Part of a small language model's weights.
Training: 900M tokens, 3433 steps.
MLP neurons of a small language model. Each row is named by its layer, matrix (up: input weights) and neuron, and shows model dimensions 96-223. Each number is 500 + 50 x the weight over its row's rms, rounded and kept within 0 to 999. Numbers have three digits each.
After each neuron's rows, "fires in" lists the words (lower case) most often at its 100 highest values on Wikipedia text that the model never trained on.

L8.up1413:446484569588544454507488515487634583445441444487461524620546526433577502486476566471468372424520421460535550560500539494447446585523521530490465432535510495517464423492465560507587460550474457451467513548519428471474507471388451478467507465478595523498559450517468540501592488482491407516623442498540447517480440460471474522459499453569587498404547504463470533581491555521532476525454
fires in: "the", "communist"

L6.up755:399442514437462533514478519461500459505518466449469590500628503500403491558438539494511532349485556511473510433540526455518508486493429538476482506493496518513460526453365502563602419565487485536479505543543448489605535378433504524519476511470582519515524470490451513501426438495445441471478479472449419514593491539544573512504520499518476521517499489427523560525490416551550441466566
fires in: "on", "one", "df", "side", "eight", "mf"

L6.up1068:507405521499450469522463468538535494583383568616534418512483520566543594441487543505491445447426517543529571441544499458536476479422478564508569549526504478477504511455575477518436576456530553549425507398503580535451459477518538519461503497463448477517478566534510437546564445463530376509505452505507513457551470585485477552513491418449569485432373422448448513479490497564518481494488
fires in: "have", "had", "having", "has", "after"

L6.up88:371528457446474544604542454466536500478566471470480576578556565423468545482492562436480498510505543400538501472581486502545534555440536484490567589550457468444617454535525468431595490425514560453503501459530462526499446534526477511484488561435407458474473518529521531538554541473481503602519524509595456499456432598473517496521495410574627424588523436540595460539535546465496520537444
fires in: "in", "not", "of", "cze"

L8.up313:505592514505464359530527510531417550540574443414519507486422422432457502507420468505525464449638499562429465530503481587516484533506505611490541466460612483454467374511608516470498529524512531455394526529502443567553461556459517517552462442440487474398523499544508514532529457468464444560506551486645608496561439445490470464486503499525475507482459456449569510527499442519512505504483
fires in: "s", "of", "other", "numerous", "this"

L4.up585:567554468564445435481466532515527463495508550509471510486565457544564441488526511587564537504534449535460554496513509417474490503444524555488460459552576590472438490470545566456555483490507478536437544517461486485424504449552587532499457431443540527573510502451501555391558568544534491518509431458560596488478423449537590455492582496614513414563496350532420436524573472563482481550370
fires in: "where", "called", "or", "named", "term", "generally"

L8.up1025:583441479519474530492501505572556460415542536495450531497546510446518569510455534461489502503499605517538419545467548476485493492597580434458469513587473544536479482572575473418541491552444497502501407520507522531537586500549480480404528511573447556413562469581496555524535462444517425511464555329528515533525475481537572419474583501519457486518501523490453426567460489427512463452556
fires in: "as", "a", "associated", "was"

L13.up842:450485425566536450462546499514551538541513531507471510472500518450475557480431423539549498421457578472440552589542520510541501532555657494594527450523464506484517484416509605463449567496509557507443520495445556542580421408478530572446415548501432485399512527469457446498483567517449473572515547498462405533460543515466447538470519461471542542467553465415452481620457530465425445527456
fires in: "of", "for", "with"

L4.up911:452501572528514495569533506622451493521456480521424464459523450458414481604541479481465473514533409523466578496522549493492548510445526462448488456417462515583486525593427557506633422486587484481409509522560564464529545539467429539477542475480574542474480556519497509441435473530448395533471477564472476439538531544529485532624489447540611516560507496491580496545545462563503456503473
fires in: "on", "df", "mf", "gf", "once"

L4.up1414:483470636505434466464491544547618521489391479485519535497494522544474466448505481432396421424459481504487459475478439466584479494559477468496451498484441588430544581504445498503505521561466506433536422522509532498425404474546477527485539528480540445492491435572430483570511512432479473465473499520477456509535485476480503508490447554498611499566522538476526526664435549598556531476566
fires in: "in", "from", "at"

L4.up983:481503483594410484493472431467557501532451545335511527466560525623534540511467566529475458529486541534530491493561572580439487602445579451611484480456492486530355409493596533429479443513430490506411479528553407564468511458498558549452543532497528510437493491553555510549585477547565486533461519430486490439479465461412502506575429498552499475424486438605425535515516575580512494576419
fires in: "the", "mathematics", "dorotheus"

L6.up1138:442565552446603476481427544581470524547508442421481466430501489460597567473529547494517450517444510508552393538514505536425590521385498603410487500554488517565574477491509544564505471464483431566386485507571480489462526494541530505488491416523534546535450439511576537488518439448524455500505531461492519525448526460452561529602484512512521536481373543496574590551452507500451485539464
fires in: "to", "also", "of", "later", "the"

L6.up1261:521521372519510516501516556546545450377564523523452565413405406551498527473462499476485516568483482492469476521457474464566535590467461529518520466522521527491453516541585484483533482459469506539526570529582519526487630612463514499523466630573504563493368455571549497427478423517530508444478541474515454502566441471484603526451492518516532541476458495461523547532624402506509506491465
fires in: "part", "is", "on", "after", "party", "up"

L6.up1223:535543445512483546584437484479546579522476498536489489430484500532520559456567550482523488526449542553484528519562465475505524500547456505454490529507475386538480532442550486424568566473620428552519445561513353428419596525476554494469551554587527461502536542460465526362547483482460575478494483527481459446522463480501422489472478514473523503571539482539487540494579495473463465515513
fires in: "with", "general", "eastern"

L6.up881:466514522549526456449505543535471517477542507435510568536572493468455525510544519526516595450534514469488558514468509602434502517485612428542436489519552387462416388476487461518540516482522485513506500424440468485527507481506409422479499549501559489468414581534556525547599605427456415468519426462530460512583461430492448509451443575513511514549546512437475541517469519522534461537494
fires in: "to"

L4.up619:571432517535463574548461418497477469635444460468541433442498512520435481591521576493472501477511552466515574500514635541486508533595537435479511520441491441567409386490604431507477502592439513586590445485420493577460412538488531589518455579532505526533447512589532417536493511514563622577527616512544581561488558544536440550454448475532434515519445478507481486493534434476548428575580
fires in: "was", "been", "is", "being"

L4.up1113:513466564522493476495502458606526470532576541580417529506511568520495514487450552612541491492436440502435500520546572437439496538402548501501496567540468447529501439496491517557442608516550546558534538508512465394574549469499498422431439534489517470543538528401483495398464501457476448475480491402522484587511584456466499559425549486514572536437531471464511482502505466534463459515549
fires in: "that", "which", "and"

L13.up1371:481485550475458519491583445523528442539509552436516467579480515579440558525463438534501524470562538515539522586453563504480497463425424499466413445565463451553484522530543501449479462478470438481528410498551595523511484494517475548483502545488492479475501513581511482552471467638518540471390435485420473435480514511482565545380522557507601544470425572477492526480546478428567503578354
fires in: "the", "they"

L4.up1210:418442507487480365541560495484566542489535534536456407575455559604468581473529541556522428499393471394492424591579410543476484530481512450472542598555445535598429483490520543490485593577508574528418534466544459474466446502425459551467569445463469559513413482489477475554591489516487504537475570493472423463470434557472545465563455554587463469513581461592396504450503451523567408492503
fires in: "round", "ground", "background", "in", "touchdown", "how"

L4.up400:489513502545550504537411574479546552481471526523571483479462469396547405398608564564527414455518482547484425528543373484498548568431437516576489500520546506524493623595531535423532476565522515478490449495593495478498451477538477533499584534452365416377461533515522484416492492525525602536380472513484402512583524474521558396490564511488587495528485466434511543514509470409431556443448
fires in: "with", "later", "by"

L4.up1063:433460571510519414416526486521484400571483508505492509483518524534581508545572568552493554608495499493431492564470548523479423433531529389492528482443455515557499516497453514465584472450515471481478457533564484558569504498459511567557561518383511469412515471547603483542601541484456559519516447535426570575414493321558459524495536454590527431544395519524473439477514501417404510533502
fires in: "the", "its"

L4.up167:494553525492467383546568454485494540468496609413446462473539446497459497517519497554582545446489501514442531562440467543498461502534483507468453471501507540530526488541470410540481466414550507476512495550601578441591469435426544593475524529414430445542617396627526468502563531400487473550517551422450452542453536392485438507473505459441544541475471479475370484578541473535493496513495
fires in: "the", "its", "their"

L4.up447:503515498492457522475553517596525483447545451466416503409445509426489467426540484579537523506507530469448555478460514463556554594526530509520467505516543516510540516472588506444420481515537496641479482441520492516515416521420452529495437499460433455557577546575494400497604501485522475505506603458439510563536442543495533452433370492475465481481451437487501391495627612533468460411447
fires in: "his", "but", "or", "her", "this"

L4.up1421:442489521513499468446551498474510561494434535529405587521448552436417508486422442413556453552535564471490462434473544539473549564489554523481500427505428525485412416493567560425561572526593529484513446374458515502520441582563513465496451477513485527591468372542448501522524626556494538558595551520484522504489468470468445559462490528572477515523514552582516562461469503510440561572511
fires in: "in"

L8.up96:551502517462555473537509450587531481573491441552521451500424566455508493582505584510538526458474436461510447549556465546455435466500646488431522497464483523449524467470482517445451513455545556508508484433610476448498520514501465452509528568433524511478413485510522594475488375486516477545475453518583535496480482494524448427529504524500396631504409448478518457457560456512512522409483
fires in: "and", "to", "fire"

L4.up1372:380409541435517533455525508492430540558458591485464519461440476655476535501489521471543549446549525414410539537389412496552551579506472418602464583449413465468451429525408406450515512561529606537493461535466454462532545508465516605473449510568541465528498449457462516476568484525464583470480529461427448404514453500520580509505486511532447499475501431508588493454419494554473458504547
fires in: "three", "two", "a", "one", "seven"

L8.up215:491433549491587467549491578472540455531471558503482519522544420515499496548509484489506429554515573429519514471608477499535480485568505476460526423575490490496464602521431572543393529553595428489436497528527499497556450521484494429557518503561487530561503495552484508544604510489449541612453515462437470584501609466545399451488412429515508466492463510460484587482531439499507507568553
fires in: "a", "rangers", "nov", "nominated"

L8.up1265:477466428526536448482530565423495568517462504439570511607523435460462442538472544517515472493456518548528522538459581543504487490535440523435550592511422474440493351491478531456506549562440553467441491414509563523520425492500480543463526390495567403550579609531529460534565555536503546559512464398533496538507457492569445430544510475495470456417470504473527484503473505458481550484544
fires in: "of", "s"

L4.up1369:443390557452562442472517549479514551514463455515497467527436538478451490532586491528556587541551553467544542501527516526517477457416521556496491477481434438597488575559500524519505590485542526550505506539496502452472433538471433470438470480507452502649476630482524503508492578570516474481527508515495495464482492481638484458392457457599490503567479435558412522530497459491457529421493
fires in: "a", "with", "chief"

L13.up1156:531484526553481462419489422463499487433542449589469535483526547509505513627582504373410418566435541594517577549493556453530391537543488547543524488475555520471508446485472477549490529481487477533420496482468493406479451397518565459521517512451419551471476466590508515479554573484472502564443466497474555558559458388518481502458554565505505472409410562492552610603531442513483564538467
fires in: "and", "his", "her"

L4.up10:471462515482507489593538494584565482494427492443476587396461413488459463508550426478511553519560576560479463565482534459436516507642479476534503354567581412489519461516541480416526550479544530499452549481486476546497449592537488528388449614486492417474442435568556452495487587514559422581523616512466466444465493539521539501488461554549414385495475474517475467538470532544513511513440
fires in: "it", "details"

L8.up1339:466574513445506464536469432561577552574531549394551529533507535601556505438498513450462461484386489369476449524546472503529506439542521488580521492507517492498504509498523443477533542437445538482487473462560549431473417456544526561513475511511435477451515494588482515485410492535442544508539470496450477562459474564480469438569445410567477511498569454608491504540501568399450413497432
fires in: "at", "art", "attended", "v", "graduating"

L13.up160:561579483470496526485364415438547589474472494452416507457560468434625477472471541563465458515521537485487486587509581551455451403509461496497634512552562448513441469523512494535458475536474562470411462486450520447572490554597480500490484418484473371491495419482546583583598567541527528493554471504407474486536481461444486502465428492471599490472480589513552471463521558455524597511488
fires in: "the", "an"

L8.up900:438436576511494513516537559571510511473584465521540500542478504519450626468437508562621531498489476525571550506483509482535487534442527456518543540513431481506471551464451444511588570465491456543448447469486464534548545490467460479440493573557479542542496427510403454555495467502457405392485542521503463588552524507462485528572478524596586528511473529487501580502412449424580539450452
fires in: "in", "at", "college"

L13.up517:452546487517434450508476555428580551494506460470508431435566496488408658480444501544544419498486504496545465532500466486548448581388561516484552522458471579489547476536423549474511606391565495534402552533553504504514527500527500477552459486540411460525542495482503550436598554497433411490502437565538402462433506552493447491561540515504519459492457512457553485428537530487440508508513
fires in: "to", "for"

L4.up1405:440467552508413499504468481505451482423531431419479481509564445532445490565513429489542484391467488589560533467518435448450526393619438540490579505504494517556485459463523557571507457477578497502511493539521500462578478562511449548445526470568415449401504475592541573530432519537588552509580506471534503542544453483493438420376524488504467442562537506529471440522439525453508528420550
fires in: "time", "year", "times", "average"

L8.up1024:397517442479454540521534402461510507506504457523478441584461527426544431491513543555607428490546416445498441515491547491504533402526461477380555478511481524564428409505522551428519498520430498492438534546522551563502639514496543501494561490499427545470473508571482514526556486517446423502536433390452496477481570504467536529524545539506519438475510422466546573470471468446541542440538
fires in: "and", "olympic"

L4.up1440:478542491495419522472532432572480454608459485493503468452539481514505517516372479562437448478510495504569459506520511374471453483413631558526526540491491474468504564500609440453483523527486530596538478533594515516506460451568488530427469516448486536520521541540582433519470518465533539628555536476422542477573446483460447500442502516447553420429480601536481525501438477553512485457557
fires in: "only", "has", "having", "after", "none", "no"

L13.up1274:428451521543471529448400469527510494423564491423492575518420468505567442506568456427454471511386494532533593531545567520419463562494477413512564586484519477542437504498499614518488564503447415521485506501495569548465471444492575448488502590522437468541505517500509478559551417520478525562431499549592476487477534437451551372570389511496500515602445460553492482471483467566473427474526
fires in: "had", "can", "have", "has", "were", "could"

L8.up1029:385459437511479432496534479496501546623566575478471586464473550561425469428517558589528499567543492571459490484429523622512478400387537579452506459460511541422455492594527490531471469529510497503459489438614527494495467471448468476469424548473514564490483419556519442602518549441542450517534555483452472465501490453529549519461509510423529488473471516534461496535560534536463522594410
fires in: "the", "that", "then", "they"

L4.up55:518438596434511563544461441428473602383557510574382473471477500559480468507549583516412443542534542534494538479504523509433541517514471613446493575538431431418486384509491524453525495533545533545491457442481444528528495557560542526523440478557453503513447448598558483517487498612548486516483464495563435449537519436439498561540432513559459496444555495513512464524425503474565502462433
fires in: "is"

L4.up237:476537494472549465563560538514565556472490538467421510448516537596456512488462484487522477477512491467450527550583435464529451594442532449570521415546526404469524574483527513559609501438527516659527474500418435529480490472452488531499516514585473480429485374545399484540485559442463466637513537526434569468533471547568501540536442482600557469458550456474487448485419600486505410462425
fires in: "him", "it", "himself", "32"

L8.up922:521524464524450512466505523506451437547466467445494540471495501514436605555424499526624501515460522501548498425477480518529437495481553498394520556459464447432552391527529487532454527455504395503496504489569439554566610490538557482465570568502549443499464539566465423559482567441466530576535510487588486500469553510476480435518459525421553603556495475486531526501421541466525476509610
fires in: "to", "of", "touchdown"

L4.up1152:505568576454483519488469549465584443400488664512571393437460535487537490441539559581508637404444403402520477495582489471494517521489597581442496458472455436569452494544465492528463551397451533516585535491526439375478497527514554555471460546509501501517489493421504617432508588457528506565468508544439582452548508527537462447454444510478492542444520437505496491539498425448491490438574
fires in: "and", "but", "through", "back"

L13.up123:545556518581409530561504482439440536591549470410410529471545493459489559513526484495494483446498493429500547483417557520514490396556553488449482584474502580472406422593513477480473495464581495463545527475494429534555525425453512503505502428531411499511542480566530538481623514526567466465525478552529463458531483512531496505473427451475583497448461523429443533413463558570533511486537
fires in: "the", "their", "each"

L8.up470:424481470441462523571452513485536536540496440408454523461564464537552479449511448661497529466449528441473511565462586449508454504502460470581496527475531466554564506364476486456444383472549435427415602498531495448498462557545529562399511484491521541586586510550508542459560468464549586521484525363530419582527496339430495510547452507499548514492461469510466471488520454567470534493515
fires in: "the", "an", "a"

L13.up413:473388439480580466513531462532603519528518497531525538472515483503390554516475523560512441514523504515480482491492513425504469541442527487439411533485466554488513538580535557470523493555436605548558487475530542563618518464492471454526513489442506473529502409517597537510433433456400514488498441442545503529380572503392605467442544513424452514603494391549458456441566550459552482539584
fires in: "and"

L4.up1476:522480466504518489495487523541496429449561408551588465528472447533466596578499471511525466520511411494525571501470446512545484517459473545544605541515503449604543502492492510550501445511486565437471522534537460515492394502558471494378525466523418529377509604527485387449506497449455449508586471438602543567603535487453582402401538492571490390477474509531443514500536567472500508433469
fires in: "after", "when", "as", "by", "although", "while"

L8.up1040:482479452408473477432575531539522523519541488438567515493415506505523487486421537490455534421600535537481487533484553495531477527455550557533517522413446468438536462474557463408519519517595500472500436460471521604495432395463542601544501482405474530566405587549475510430566577488485473517503554467565476508525492404548439490452522559432546515428403544460585473479401460541492555455550
fires in: "s", "one", "two", "three"

L4.up1075:520486493553582533489563542507625385459513429570579453457475469433532502431480526604455531480356457486456494498468545535486461508441510439469535482522477434563424457481536503439576568476489517417544460549551612411533503533441516559511462445519440471510445508495583452480482397501526502573419519479533533475507584529553532489527514475576492525437549395494586450462538464537616538499482
fires in: "and"

L6.up236:529552545548565430433442491496480440459408454527495513427458445533613439471433480536521474455395418551481539508433504534519478490610491464496490573555521445472443487495514460515507479550538561540574478426500493388604457421476541448474446389502504517614497482509525564458536552436547452479516442545567571477505498504566582495410489464510435524527498426434477467486539533517602497502538
fires in: "or", "each", "to", "and", "which"

L4.up412:445481482548497540508468477594521553462541547492514489495469523409580492452501514501467541588363462450507391543516418570543430548447495442537553455403481554597450511416445504486563500465511550541519430486512460392453482545457497518444541562560458513459432506566493412538562494548500502539580496515481566469490551547504463496642504572472407504479435568532610468487404449460525515479567
fires in: "about", "album", "than", "from"

L8.up755:473423411568505494488448528631555488491482502520426559513481506471437523543550500468526494509505491456501501555423448589477585418613415593480541517518550550551559504485476491515472438543395614527457549405562593455487546440514506477425429444488576509544429551491526423421453551453506470608442470573470529577491509565553500434523528470481516499500461430467477406499472469453550402491483
fires in: "but", "where", "and", "whether", "ottawa"

L4.up343:542513445538470397460442528545527475493449536430519497425421474570594432461682460503487470494436591485508540496396508496472566481518536473498498500456516517487421460489433547522463478460491518618456497499555477403477442533519602549449471576471511429498463512527534439527526368453490516594488487534475526495558498506481570503472451525510485535486469504376539559477494622519578509517521
fires in: "has", "he", "part", "have"

L13.up947:512469490393446497441520536613444554423481550478494544476452430560483483487568530443474434526556510474468569601474573515484455456524470466488419478464495587531398443526429497444510546526538538596559465527440490528429485520440494632538526486509423445499479470534539581442439500464546532475549543432616410467564475492530515470450468456467518536428433534484526527443416534460512552501462
fires in: "the", "his", "earlier", "learned", "leaves"

L6.up336:503557530580491468491460534487564610509574482464530497462557494441403537406555480484506451431437651565549497478423528484562497425448505605531566559521549425544531526438513453422502405439471514621527549486500526445542499354431424449476513517503536464603455563489477560520583423476545529445517512516594454502515537519392506604547516572518566535544461484484510464482470578550475472468461
fires in: "to", "cancer", "can", "candidate"

L8.up382:554568458578438450511499421466479467551535539417515513600459420458485519489526578452476397486448481583534498551384499512528610435468496496488480531535540485420416407536499510432462454584459454497473569537502502579503514471491560474453567434388650498594483433437495457536558533625597453474470505467418524525530493488469558428508496586540532480516464523493493438483525501470545517587531
fires in: "s", "first"

L8.up693:625446548428465539498485491590574554556540464465469469497499477482498504454489506541461513413555466495536435452572410470448487541483497516477521530436528492590498487529449514461393484506485549476492415596544426517512521551428524494366490512444517493479489479490469477564584587445530499559427504480629521514451508500473513475430434558527477425488543506581469569516534448458604479430546
fires in: "by", "new", "to", "that", "through", "broadcast"

L6.up1101:457502496498523590501508511575481456508442479423512549451543540525501472588457514520546495424505453437527510465508479571506542480415565477386503529400496447536478447373631491486474455534501501521466480556544553537481542552504477642412478434537481512484355449452473583454505476462597553454523571520541537444632507465514550536449443423544496531584473510500537575529475500551433513498458
fires in: "an", "is", "has", "anau", "was"

L6.up908:461451482493516543452504435522456550475554529439525513562477417538480648497537513495425454522567462546472492498429525473515584481597497488466575536513469453624584523556410393512535436501458483584565479493557451575516519481516559529498441497380389503555568429517442469425502471477456558484559567518425453497507469475476443471474513520479477518448496468513531498490474515502531459609516
fires in: "his", "internet", "within", "illinois"

L6.up1266:530511409541592489427504516443486417478523430460505566433483572534569616452532590545536562605503583515509415505505558511396506589538427496446476550459533442511529546501489531488448511422483463462453530448518532533512504454518483480440464492556485511499584452497479628363565536461448458515473474495357441404480592582482552474469426474423430507499569506426504494534482518548511426531466
fires in: "the", "it", "in", "wright", "dorotheus", "synonyms"

L6.up1251:505590397572520440462474436563408489420478452472512498461537485497508572395555494604481498549463509495465564483577457458407562510437604480505536469517546445514524463568503515468507515495386533573413460573516504504504497590531452497511519494493507447478443437493525474448469488512478566427592471479547610528503457496446478444535432525520376540577487519572475517502472424543584538514528
fires in: "also", "such", "later", "of", "and", "especially"

L13.up173:499528529548453582573509455469463500521494549486538519430459497500478458396455532474527527531430591398519440495482430445429447488485515489533559531461585603571443479475534553492435604611372425539505531577534516553500631504393543474465535464416464490566607442531522487505516478464497488504505526423532555558468409513475535479479462445503454555653525472490535446501463454374423499482533
fires in: "and", "the", "a"

L13.up1199:593504485538538582481461590482478514527507444439397418538408508487300523472497533414434550458553510424527394416532467483523458444589516488489523524530529514517504504472412517460592510504575586583480587445525543468485454502458515495536457459432373499458503440466570553508556419467588492532525482481538504481544481423548451457425437506472429490513546482530544499506539567521585506440537
fires in: "the", "world"

L8.up359:482532555528484604559510581563513529527580444550522517442533519464563484455519483503544566478409541504510493534501548530419498477548504559505537539484447475481530464523531512505399497538440515620440577513543521548546595555553560431483538527409584515515470542481500507428526547538508483557474569533459572551581510415440494465476529537469422520453477491490471438409470491499518473427547
fires in: "and", "but"

L4.up1176:442449515502556573526536496443542469448516414539414515467521570450460490452443492497573527468351565471487568444404596550442457554501502459430525570512518414515464518488408570542443583582547536508457500559530482437463521491539526479500475552383539534572503492439451437481611455466481501437409571554514519485502494544539509492521530404565437530586509519561499523547549489466559458471478
fires in: "to", "as", "with"

L13.up16:485534457507479541517598535407482495549523543498503519460496442562572489498524532499447514559468433494441480515520549525589372411573528574516514483547490542464468401491603489484494427592476437456454470523579594444454487501462529551510520500472475482562443558519576421565533497419572491549547513340577569465413542511507539418427468384526523517518538475451491546506501475435582456548554
fires in: "and"

L8.up1236:422509554466523480494515485533477423544527434562566477505470575541511481455521514482477499498511497546550390570539586561500449418504527545505487606539428481421504493634528548461600461612500459472488465393566520462525552509455504495424454478503536491470495495466436430458481445443479494578422456450507489536472538554393544589487558503465545470459475491551496423560439482549415523544554
fires in: "and"

L4.up200:579528587553482524615577525591566542544559436524455425492534558607549451453564525564498511525450500525568485509526522488416532560492467373449481450374501545515473500374491498446442584566463557424508439553508475453515445488420576449497420471570518497513435422558545430509567503490503489510516476479510529517451516518506409527425461417429536530506438456549542477442487466536507391462483
fires in: "and"

L8.up1355:517496407472521506544511558449519481479488537510529552406432427462483470579503528539556574591478475463456518505513494477389489557494403575494481445467471413491463451493450571430437499530567506556523466461484468539527553504478449448408493539509464480569527470498610520497495458554451590599466437548541544554445486531571495538552503491485624484529453437486514424437526507469463533505572
fires in: "of", "the"

L13.up157:409511549519502487498494494502421512525505474478476472416560574427508509476482571457510536511488524490435543627487529611496526432544512527582477509491591443443492503476576456504384474521526578480499547479497553573531555490514534512498554429390457507568477473588532583478506558521501458437586533449498475433465549472401465485515447466531585443414412488492502515422473524507550443529338
fires in: "the"

L4.up428:525412545471486383447466430491493470513522546562482476471565475535340436488498471497468543523471561479457482525530526480602490518481478480489511484517431515529452536555551538555488527547426539397455466520487468585492479512509522407482419514481540452609465491479524441577548561376451484497497488451513561477391456532502446531489481514491509472590512525575419552492456512563580492591589
fires in: "by", "again", "ireland", "requested", "william"

L4.up89:467516470483458564565435498571531476441511532562436535484479528470460530558464485505477514499437500481528522481535497537449530492550470594543502501552522494528452431517518493498517503497405514519524427493433464539473597470502450554428537576518626522569437544572568566430501542514515500506478482496576519498444476449574603538435487439483433550500461438459502557503563478465562566497453
fires in: "on", "by", "after", "among", "where"

L6.up674:479559529494443495451495386490432543583547493515544410492528525541473538534485554468502511505454511617462518434489494514539559482522593516462521500476555505480486414566456534472541454512501495501442532456537469492487448389446530495537500476437429443420587523518637496424513583466521496420505528491561449483548446488443544443477514399494500508407515516486580627461473373538454482538452
fires in: "his", "her", "place"

L4.up1129:448507419468544531434503527517506547586580499552569491467523549514467610501528515554633547392546493460511454526532506479582515499505449411492502370504508571470508553531537544533491473490426481442504502458546508430531485499433566456444462572443446498434417513577523450521471536423472503542453543433445497581539525489612486491593511499515562522515461490514549511515459501635469440496424
fires in: "two", "their", "one", "its"

L6.up48:508522533468539536535520558487465527428431427560472568400413462532395481536537495448459538580485495441564487496456570478474428574584521419521519623583493523528487470455501392491592438450472463522415484443462501501544439503566550592461436506462523454487531446469493566491450515509627497504499511543584527453530521561482439475579445552473413499575568485531497491551577492421476532480478
fires in: "is", "or", "are", "cast"

L4.up177:502472493495491449500549512542508497520531570460443461459422497537434505456503519608494506478547502552405477527467450430505449568512448449537474559458432510569501472453516440448480534480506492532517525604508506503500509557402568502471504512622412492486550598483561524495509413484508505532489557445497480484426486528460511523433494502508502532547427506481571461443497495604476523520463
fires in: "one", "two", "some"

L6.up146:484541576488453452459531504466553519479474443422513548492604464516437530514456575451461503516484587473535400506373537499539492455523532506476491525472464501493470446566496547533572503562618516523580514472596565454555494570459517479493541481463461572481467417450543456486508427611473416509473456492457541637536513522433479456585438493523546492450405499510588561516531557511574473521391
fires in: "on", "into", "out", "one", "modular"

L4.up669:525405605559514477515409466577403581436446479521462518499486477546565497538460504505481443368530469541541478409509523543550577519487512504422577429474526486508485561531425534539466382614513486410586470545485438484486503443493474478465482550610422483430515487511539508525481549513465521586473484565489491473541445484372506500527490577429530574514512560614520551464368590559503496466488
fires in: "a", "on", "by", "through", "george"

L4.up943:498501536431490500436513480529572492540514455556523542494525508489492584394462450558438450458490477483474468547538546505497477395501517497551488544487500522525554538486420518589552474471473534512496581501521578516470489475461438477512454483442506512407486564608424419418499505516466525519459545482411440549476477463419454458509407484498520573511456479553494476619539520454469411426564
fires in: "at", "during"